config.toml
d_model = 256
vocab_size = 8192
activation = "swiglu"
norm = "rmsnorm"
attn_scale = 0.177
parallel_block = false
init = "trunc"
optimizer = "muon"
doc_mask = true
MLP neurons of a small language model. Each row is named by its layer, matrix (gate and up: input weights) and neuron, and shows model dimensions 128-255. Each number is 500 + 40 x the weight over its row's rms, rounded and kept within 0 to 999. Numbers have three digits each. A neuron's up and down rows have the sign that makes its largest values positive.
A block is one neuron, or neurons of one layer that tend to fire together. Before each block is what it responds to, as a language model described it from the Wikipedia text at the highest values.

Responds to: "well" in "as well as"
L7.gate9:546483467520451560546520435509419465467447437472557506556527492488405542493440509519523527489527526582552420578529467422428503486523494461468515503516426480517485455476503519512484530480506471451555553555549480496503526500443499566578476512553434444571477539441496475511544569525548581533471462476517495492506524498542515565546445541545496457567540419447502474584522477489580441503483
L7.up9:480510458527470463452451520526459459476473518523500539547519510502488450504487519492501563454556508487463484438501479473446429484435600531529452472548481488568484504479524492419531499486433535500524537538508510531588466568502557474502497478526495449535458546438496452466474472447534512463481531540479501487510531516528528478503492501457561423459474524467594456584527463478465497536500
L7.gate49:523497491537539537478494496520510497519513521495558466495444561558501513531484487480496519422479455519513443464497541573439472514530512478521545453533524586469553479433416522552531555524516487503527454489543438505543476471529426509560580482462465488473569494473544481496525517526511436487462527507473475578470550498508479550479536445548543523421433476538523469494581517445567468512524
L7.up49:535526488537471523509516479574447494498534501471528544636569588619446474494510507452439512489486499518455567492484495490538566410511486511518466481507459472553510533471479463448430436455519518465463419592527517511498505520479521519543511531453507501562550545489515519490511468561524450527519582534500467416514465482556515476476481521455482421417459464518513475456523428572531475492475
L7.gate132:521549497521508497410467427518550520566436392498493429525556506478402408492457531519555430566458453525490506533516467545439516515458538551427489481542482542529488507493485498405471516479550459523562484498478538485505521513516526433424566436414542478530488546520491553489466528534474532436508420506489514481499530425467556492566538504533511522500512498495473508406528477488462480466480
L7.up132:588535492531466508514471436536485515493433486527519457546501511475480460573477495539454507473478462579491504511507482475485487456468516463477477469493465577435538505497531534506488551508533468535547456476456468547492547514452539489498541480475551446531443474586415573420484562544485534535449499513481505488518487481462505543460449441514491478510460480514477448481480440504473480450496
L7.gate168:553522462506514595527453499570429438446463487445449473540464514555464504499518564470520492488438459555493507524524518500450505471441489487501469454516504510440507472467460541476508519492455483440591508456581490525585524444492525489458493502466455475504549489489497570485554462509544463499524526513521498466503504504416511517553498478457531508482471517531654494457479459489492499484481
L7.up168:496472516465539524442518500427522531459473495510520483477486485522484439485503560472459517542494543580486546446489527521482478496491538598495482514494496526552574521538470493450536518491465487491561464521554446536487561524492465488505490485546511496421403539524551468547486382433518529512501553566502482502527523504527532506454523483485469482500505484494540430506517409490538537525442
L7.gate171:449500528482489498528486406529523454547527514477531463547514476515559514441478507475522586524512490489435550507576501528479479552480482457463478509527396503475467514502472534592524533459501538522491495557498547543484545543479538475515436498518490512586557497448503489561509385477483474503532466505446482497506473490542513550487567500575529536506520581492560562538376497514535458447442
L7.up171:498388512518505443479488547485483424565513501480474516508455516527521514509444526455530477446550460570431460555492515544514523534479569523465481482546447517552386480474527473533455497517455529432442546537500478532478541526526499562446482526515500534545557533458573473527499531527479485590483428466513480511503468513435484575453552600435492493442452489495500481528495467508530487484472
L7.gate231:494467484477490481499556536509477481498540445445476487531525465508548502470489454533532493554509434487460438508468580533481517510440474488432434526502477532403493486427520500485498572472473508476605412541502458465493530468514535575416456509509496455446465433519493467499535447536582480435458440496479494467542523484438503526506480505476460527480472517552515590441460438540475456501482
L7.up231:516443530523456510557523509522556434510550488552522508426524473519548449510491462477526480531530452541504514495541508505520538469445478437471448437471525587462441473536529507505531492523530476506565414463489518450483533534461546556488550507494391458495550547513426471429560456539510511397490593493540467526496567490455438550531573470477472471506494509503475483512363442446509499507475
L7.gate430:475481533502397532446505522482509563460485508430484468476512545538404553490530445512492492536563533542513456503492453473473533460420523485537524514544489464472516398533539519514520443467500437512444450448449501481410517464597506479526449547511486475493503455436537518528562531473470497445492511478465512497534510492540508549448370481450531457534497455529464541520468518532501476554481
L7.up430:472496508456458506507512497475449511540558532509438508570437490541463554460512374551382524498529494570438472510527403546472514532422488523484559512523422522468435484502438490521536565468485462482511546506536487490471428466508558515493479482560501499531517466545568532469540519453508539489504511495423545511495478461452519553477514477508482426525539440496433482499474532424505550480453
L7.gate507:525448472531496472480422508475489485469425484544541501518425441515542453473442425463505555491518543472529534522459506464553577416464430527565509510535540430591534533511498561487515413554489519531473446516567509548490497537545518472428466522468502525600487521548471487515437471450514446471535550502420458521541542498480518466535540583449495453582522460465480471541493445487504492524554
L7.up507:442495482469469462514455453454558523504430548442507439544446496547456501493521536559462491512442363474493454542537455535478539443503428509548479502598519515457494512549440502511456486452517495435520421491467524494441404464514504516479441511502413425436486538527447569497513535393464536493431551502466538383483453520486495507445508489479508398442566539516499447549486471517506541478503

Responds to: Measurements and infobox fields
L9.gate65:480574479486530495477568465521495455521527522495484432522572485528478524513524499476428490485457548480511450486510565441420453456514539540514475499481555571533535497514498504431510526483526510511517514444502571470572508507492499496530511475544520466485469482496487558448454479429459450489494547453432443456506391508461472443419482499461509506378469548380475505480521603490452509493569
L9.up65:416526519516470529505494534540517517547475551551503538482495513517428475476493581532465494553519489503415537555491520514489460598524466460465489478485536523453587534519514539519563486467420532550470406569557585476430448457483425478575508509444488503431552542393487483435497483543546478466525503437520439421496512516506500462475462525470525444457435495480520449489466514495520458470484

Responds to: Word-initial fragment completion
L10.gate58:428464467585448509441517508556562501438561513503415495463454479510504534431493503530544439482563524481509481482487452486527579461483529473527456445542527478422556509535501462555531506541509466569529468522489505504421495505446468549495447512504492565419477487511533510499567478495478534439456544464501523485558503476508480476516469553562547493569464549532417497527528463418515534464504
L10.up58:523435493418444509507507531541485493448441464481485460514578493541451512485457420569546572517479550453464508501479467500481440533501505468424521533486510482491470502528410509496480529534462521466517500490502483444506594504494510531500478508452510546459499448472461489493540543539563505500527481441465535428476558458571529460576514508507502478482485552551552471501541456473525502538456
L10.gate95:514473508440476542536582515469441490473457496500464514501474486483535471466485529480576527524499462485480490521502477472473479532517507505492541470527495565456541528516536500464518506518578566440506471569491561502494408495552452478531525468579499532450420513433583473479449473444500443475446506442542469469561533425501469484463527506512507580422538552476482544440482513521487484524537
L10.up95:415520529486471490483561491510448534475505557481464438520516536536549523535581479556549534550512422511502512556445414525533499500489513503493558444515481435403569548437465469510518522558438534412483562556535477454511504474535505493545543485491472481464497508480495525449534480584484498480487444531471515505434438549527451461528585413539574471504569485520436518446523504503462465467544
L10.gate112:480540424518463537474494522522565480497426538457578527476507519482470532500451503535551474525527497503492480555522524575483480429471488479481432526503549549466502528511415514471471443488467493517457498476428521477424490447539451470531495447490514528507462524464514473494549510408522456517491561507525465473481470511433467479451463494558432587489531474520501501452490505497511553522477
L10.up112:583520544507522554501491507478559518568551536490478448444477540475455541496507459456472508489457460516477470535501521496477540553436480479479446462494497592566477546454458498491466447514446507507498516571575431489487546521584450441488540435443481487447530516582496505449531483554459475528409567530483492518441506491525454455520494561557457503513527575575475512468520560528534481503506
L10.gate200:553490521483506542493494454518521499467499533495506468486537481560512479466543515499459464441519447531524543532464489564453449467514523506444556419476469591446491504497453476485523537541466491506507489578525478505562511506506451538527540463497472512471524576493420425530439500458478502486502431490469536539504489573520477526489462465473452459452490377458527500513528512517491467512460
L10.up200:487501424453609556507414527484569472508560539531556449486466524509525549494483501496534460518520550537485505447558451546456612426486532483470507458487435553467477474504530573481589447502494521506490429444484519502516511417437461503480464498551479500516545441438516496503517438495518471555475518528503472417484441497490465545471536470545488488531501522454457487520448497550546573481476
L10.gate234:483457494526534511539433498457550503484469537403488484495461494521438517497444436554465509469484463483574482514491573504526439496494482549504515514528557538419478507492451484483492554416497518529499453488479489480498446437537540558500486496483481503502543555496496581522475537569499435501455491430524570487507489524473446523477566515551519462516526481416488525513521438560504572545506
L10.up234:558511452518477477506586479456436537478472493569510482443496525490508495471413550540515452475474512503482413518559499551513484431558495434516564510474492500444461552531500491508545518500505529542559464476530551529471492495498466562478413572474549487487474504584396485562512504541503480523503478468484499548452447479561463487556476458472502475483437534472567501499411492477552503564457
L10.gate379:509524499493380582480504518502491421440509477485525436555501408472508510486528522436574453522475479531513538500518493523530518548433527389538478476508456510510444541432507507559572464468518481511575521487530513523493510497515466536555455533485538514486561556494455558576547492535480517495421507484467467497489551558449444474490553477491495476516420591487466513548446485496485606538563
L10.up379:472510491443491523562484541528537475493613502480546486501512408537479481446504575515533482485472529557507535449431587553563480465487544534490473535512547503595448527540450573490543472555461494498556530428535549431483486473546497504494514486519480544497537508550597502523497456437480511523482431460448448454483459523568473419499433533519441478478433513415505524508499548486486539571511
L10.gate419:475456498514533522483475467464511526536518522490495546487478465544531557493542499485530468504528479508523471488474486449547493479434545512505477494481522476499463540511461505484579478425495487505478499443534546458531540510565447512536495492436525566441529470482510515473403427470491504524473569524484552510513498470516523540488438521506498483517422497468549469483513510467570473550440
L10.up419:458495412468483474439478445500468494536530539470498469546496511489465542504541469527502525561483448524550453572565468497470485524506544500488437416511439487462431482506487514487508523521457479565529551481525553483548568379525479468474508428500594565476489549475558442487484459511509497501529462520475531558484571505474518524484462465524491453439446499478543539428420542436509486522510
L10.gate486:468516587482440526512491493570504490522448491424559488503470484495532470416555423525495447533558535575541520519506513453525482471439535479416545477523503500522541459492480466464508478534539460449534489429466499527427547494497504441543466482466482459519516487506438520446503467507468481523535503487538580481418565482531472537537431535530482558511470470519546466431452472478578433538440
L10.up486:482557477511506565493448514447591489572503519530468533476491507528517488519469492496530501485523489516429499440452602479438509556489437514516530481512483509502513530494488553408517500463558472500545486516546418609499525497515430549525477447455553487504520488505484534602524503464510530531494553434556573449500479544551520526520412517515476521483523511568523478477511516491505454510510

Responds to: "well" in "as well"
L9.gate130:563484573459459505526496490465466489504592447548526445491503450510553527442417486571452491529485409556542498534429501448447538504469547446536487520487449434467461510520503464529421522504553496500507546432522454576560559574533513575570544481515538486503473531553485543467523485515451507471482544527487502486477468580457437457510444447466546525451507506553540503517494488628534488471470
L9.up130:470507519560457447537536479423499471540468503514494459434500457420398562560497503561449467511446517488458481440455497514450528502619463510452496589469483523543493477474458493524504432534551486505503477542507506499527489449466535548497504501552502497518553514523484513486491509466521572488477413473437550491484505502488568450484540499522469444541509438560589502551473414491419505501450

Responds to: Mid-word pieces of names
L10.gate34:460523552548523514549496484494577525479501438559511465539486515509457524420465455508493475434505434435494516464536551506461460514562494396509508426513443501484503407530524454447521540476461456510482442467518524489584502456492529522461470570538520526501416423569542508415491478438508501588543514492488495497494449510520409503539473602490417544504496438446536550537535519540536526525541
L10.up34:533520472503557543482456525530524480567554446512475500494477512560504525531506495462477419488483554476506517543409525597593481522530454479482497514510505478546439540482539580504403509513522453499467520522556504499491454474487538492499487483526511484440465517570522486513470508540568503411532458477498501438471507490478510500555406438471549512514404536477504553502458464486431507491486
L10.gate37:478460450481431470465514517501586528543496481457490534464488514576417447495474512477609493455484505457542472474429576494516496538499455536498562560489570531527478561492534534516525443460481472491461513452555484512467520506495472551520462499583413481520530564455561493485466532514465532471460555462498477490514472513450442503450503503473543429505538477487526460530440488531516529487488
L10.up37:466474542489439530536487541601486470502504537556546535496478549414552475537478493462527464443456487477481426476531513536539572486522517525585468565554504498535464515558475533476485490532576515510548521497463496512487496479486437480474512461425494504532488429599436473526503493459510509489458553516523404518452514420487494538508512480551461486517474493461516493502505380556533534575500
L10.gate64:469503517427495515431451437443545534504421496492522512477419605437457511483439476508520522409431568531481511477492518429557355478518426475518505446477533500544496477574527476530469492471476457501520505491486506506504505470562479450411512479529468499553441417494515569502519450506518471546489528528551489419519447498559534483509499501464577456520486513499526526483460511479585417507453
L10.up64:514554469508507490502451462517539522493450523473466484529476543502538424531404516466535551430440556487547511536461535554545395480524421463532583515530510466487516550561558544519412444530528614430458486453451506514489510458515427474473547504515483522456559415528546516506436512544523475515457560506467487496472479482498506493516480504524512481495479549503507539453472442515542437448468
L10.gate69:507432501520570484502535463556549533503568529502521449532499449546485519537452453528454532556538532449540535509515603470485520469498490477443548520491487502472439417488557488507515529439512507474586504476494469510500525521558475492500489494476515468466488473569498546503493535457415444513588498494530471485459544509504564508545528505498522519434481466422578492495574508519516538570458
L10.up69:552465481516495472464440423490522515533497521566506578513428553479485493544490459443535484472495588434476546540496551596532489539552465485538529487487501460529447481538558484545515436535541533511509506486505530463530478398532456417562508533516466418544498488507450479443490515556442447498475545435488532471505480577495514505537499488479561507470579523442562542491462540535494544496574
L10.gate152:501585470581474547435520494549489504518474519533460532500469475544515434503485488455441501574468491439458469417485497535499501519443465477493442456516448442497463438549568450493471471466505622532449504458544543504527517563479552430446515465548522450484505468542503486549489526556467530513466515458446425533557506550546514506521507379480494535474471510522512544447499431627506491479532
L10.up152:503536503477579464541468566522502600549569475497543526513499475483540517514510499542528429458505569526533484489486574454529416501498509481528531503525508460499466547475505540506440464530473505536471494598555552501456490497552507488424501495497491521500520521487573414490561451448528522505561512467491492438494533432488486464422476488486510489535475474502515416496537454452429508518492
L10.gate167:557480480470530499471512482519488427514493447533490448514465528511432531518539503426534528409426550531516458514497500519569461489531457536530532543591558469507452514531497561568476529514536562468515498458550586449532534464571475471515493478504516507525490446583525532440509480478458467538486530511452517483517429524578524509480433440557525549414554518516521559472477460514477515518538
L10.up167:546518559498482563484467513526547557514530570473470524610516558486465523561464485497586488464592538475472524492500503593541546518534508424538480515498489483517520493504528488513504496450549480501526490486557447504523500440500469468528508593502464517522479492490491515473393433612514479455498549447462473450533564496489513417444461476444472448497422520550514520546526469440448566505529
L10.gate258:561505515479433443457484495549422546489443534482518545515453396564485542438456532460534496490449527433449509463548552482501501426563497541534523489513582503471475399475500534413458507447621552596435446465468483567534444447487474489504489514493480526454506466503411485503430464531519528500543526501484474488487509493530548559488524557494445472493527519497512533501489451445528536577499
L10.up258:562459438525501453437526470600528543542541470563473507480472545461452487563530441503505607522485522480473506505442548525459545500554563515501473469547586434530467447514540402501496539453568558495521510548632468500511536418548532452473502530483534542489503413571508497494502515586441445528539515445511542488432468481525506478504445469521549478560473461521494488521430471489471580511506
L10.gate435:540572477518485548528497467471511634517541527502425517445430453485500472518478350507502489439513495575487483572549532581426516470514509590533477463541491570454530454455518518490547432505494447552494432474538423447516478497521507497500483543497464444532443472533474488458446496530506503513521499507420496566516477551519546490535443431454570439562455484544452462507483528519513437509488
L10.up435:561563430476507508492472470570427536496405426491579504566405502459459472531489473534482505469555537523504468528477536540517522506472473408545486466540451453542504470539497576500495458429517577513477507552487471492472525453538529469489460495542437473494476463579531522463453552510431476518524472514447512515467525431517514498430436521491471507559470524483511563484427517519456564505519

Responds to: Middle of fixed phrases
L10.gate51:560525544510476502492507449498489478541510548470553503496465470504536537477530543509516482505458542564494494461484519430442535529486476543495558480496480510535519571497611553552426538538485522507515532491495534519479531553530496530546517487506566547493466529482538536517472584519489520492516504537461510440514456488538529390473539437489468468460521512547487463529495465499477447501513
L10.up51:504469581512463547556555440487450453448482548499515472472474404396557481545490476442494515518512469508473463467546454437532506589483505521571527496452512449463487495488469496461534498491561404538533503544482429503555468463472474451460478493513579470509545511422498496475517516534487532488504520524488521512440438478455527603518484481483462427471469482540579510600521455478483515536530
L10.gate104:444502539525494459427469503431560522489444458453547544526431478429453571448504486510476485529486498564504528467518540464506573470501502528529477557428505521520528484427519502472494472486548514476510522469452528486528564502536526499495472476504544438511558465496453469553472476471509444436487517517421422501494439475484472551494499510477497454515489458443535374514559460612490462497529
L10.up104:521517505527543527483429545514497503477469533450437489524559513552506435502468551501484494484449446501541464489575523502474524453510512458515546528543497542490496499493515588482442505518554505518544527555535547484532521548550475381456520459487514534555467543449545460518539537475526448475439513515503568488453454489508501507561481541563456447472489466494520471536508517553426455470481
L10.gate183:537492498507478466451507498557500544413491412488440518427493395502485508503517510554505464513508487518480526445534501508498577479528500471513509451514446482520485507537590572405584485476526559525546530572488468504524535503491437485567512484555582555505534467491482460460486589479592495430583496462509499563445525556514476491520507521549561518482435462569487480496490524537495465476528
L10.up183:536492442489491499443466534527399453480458460556557476482564450522500458563438515463440431518450532502432486518477489504503557530498502494467507601570487517481479500522462557535454482469511541437480468483499496501440512441484517475450509484494487489544520492527519457498527548515476531537529581493494447533495409482523520551458536483460613478523488527474449539516506469521421521460555
L10.gate195:509516534531474489473511507541585523472607467447498542478540552484483559507504485441500504558512472437437511423510491564437528518391531490488486498498491494561555518461535505470505484428537489465538485470545546562431477504432462552527439459480501431522410458484503470458444483517479504457487541466455615555515499466523528489470489462488499524540532524519505479510516497483456473471462
L10.up195:593519498516437520532539501472513541552511545507472502509519537451459497544550448530466460467421524507502451556481551514533428482480403614421449486536496528526486506466539452515451541459458563499487480517539492531451584533444544456534453497479503505489545476411526448506483541510426408428450543505524452536545545507542437467445602479557505557542536426461538526556524498551563480527411
L10.gate265:475502536486448461457507572458502531444533514512490436490556482609474555502554493396508507505499504466503536514540517477516442528510470501546527588486454506446492458564482491514511494486540546484486534471601524510506497528480541507512491420399515474576516540544471518494477556493552468515482431545528511523566508439528496499467533515541475529522485464456555546519481559456520558495492
L10.up265:536483509521551525524451501495480454488476515527444426439545424436517581455477518497509438582556500535489513536525523442549530609558558454504574526477472533418483571502521526537515552535500484555529467484466504479503505485399466480457520507540457481575573496521535478478450504535518538469492483520474517458479499557572459458452483418490454464526452417469475490538480465472561519450566
L10.gate395:520530573517581495536554472485462511532495485460461540482516483553452484489454553576497433542458432563494485560523452443487485478459471503550413502506528516531519527488572490495543442436481529490568451503514479496462502489576508547512509485411485518440478519490387457496533456484462618449558537507515518507511432509543475478448469485429503444414529450519452443516518462546499469519534
L10.up395:540505489559456528532458526562554488522561526540572533441420488498493489541479483554520506486464478520458548602539588527563494449458506464530480486519490458457446543542511524453508470464520475486512542510472529474525454467451525474617561477502475547532509565541472516523511453508558511531473504491448487512541522485524456432507461578464477497520550537449559480530466502519424433554505
L10.gate470:541452550516408491489472521457484479408429482527517487565474482498497511522490510468459551515527475558491528508448534528515469584602530465512474496501462521394439540465588505451536469431561514495523514495541483536505474518454549500577539478475549517529531513494537524431477481531492435478529481558488546422451527455539513421479488461438501454575520418557563476455523437468532451440488
L10.up470:459525584536464480480525461464419460508464500448505481512468452565508484449460586567512460514496527525526548513542483467573539656507513446489487569485486469478500482481553459539604552514527497493478427548575546555419513488511533473517532428486560470533492525530513472450482608513493506472495476564526517509558447449436558508420525441455511460488499504548503480482524478525536520488449
L10.gate497:503485470503500513498505497483492479444498474496473490459484507549461454514477510469532501509453495485438528506532500515462596562481526490531454486482603462459486569532522493503504546498476556534509537519440437474510538428511533459488549548490527459498453497487429585494498464460535515542467457506518479419513509518568539473494485397466457467471516512591543459438489428470462558463476
L10.up497:545467516583498535486459586501512502444545480448609430514494472480553533584496445471559494439485458452498537519459428553543531577481524495504550490488573469501480538464492543471493448422600558486530522565447455556500539510509503452499483504508498464454475483471491497464448499545591532541412484579483476581500509475446525498436546535494501490486441493429503470488573411528497503460487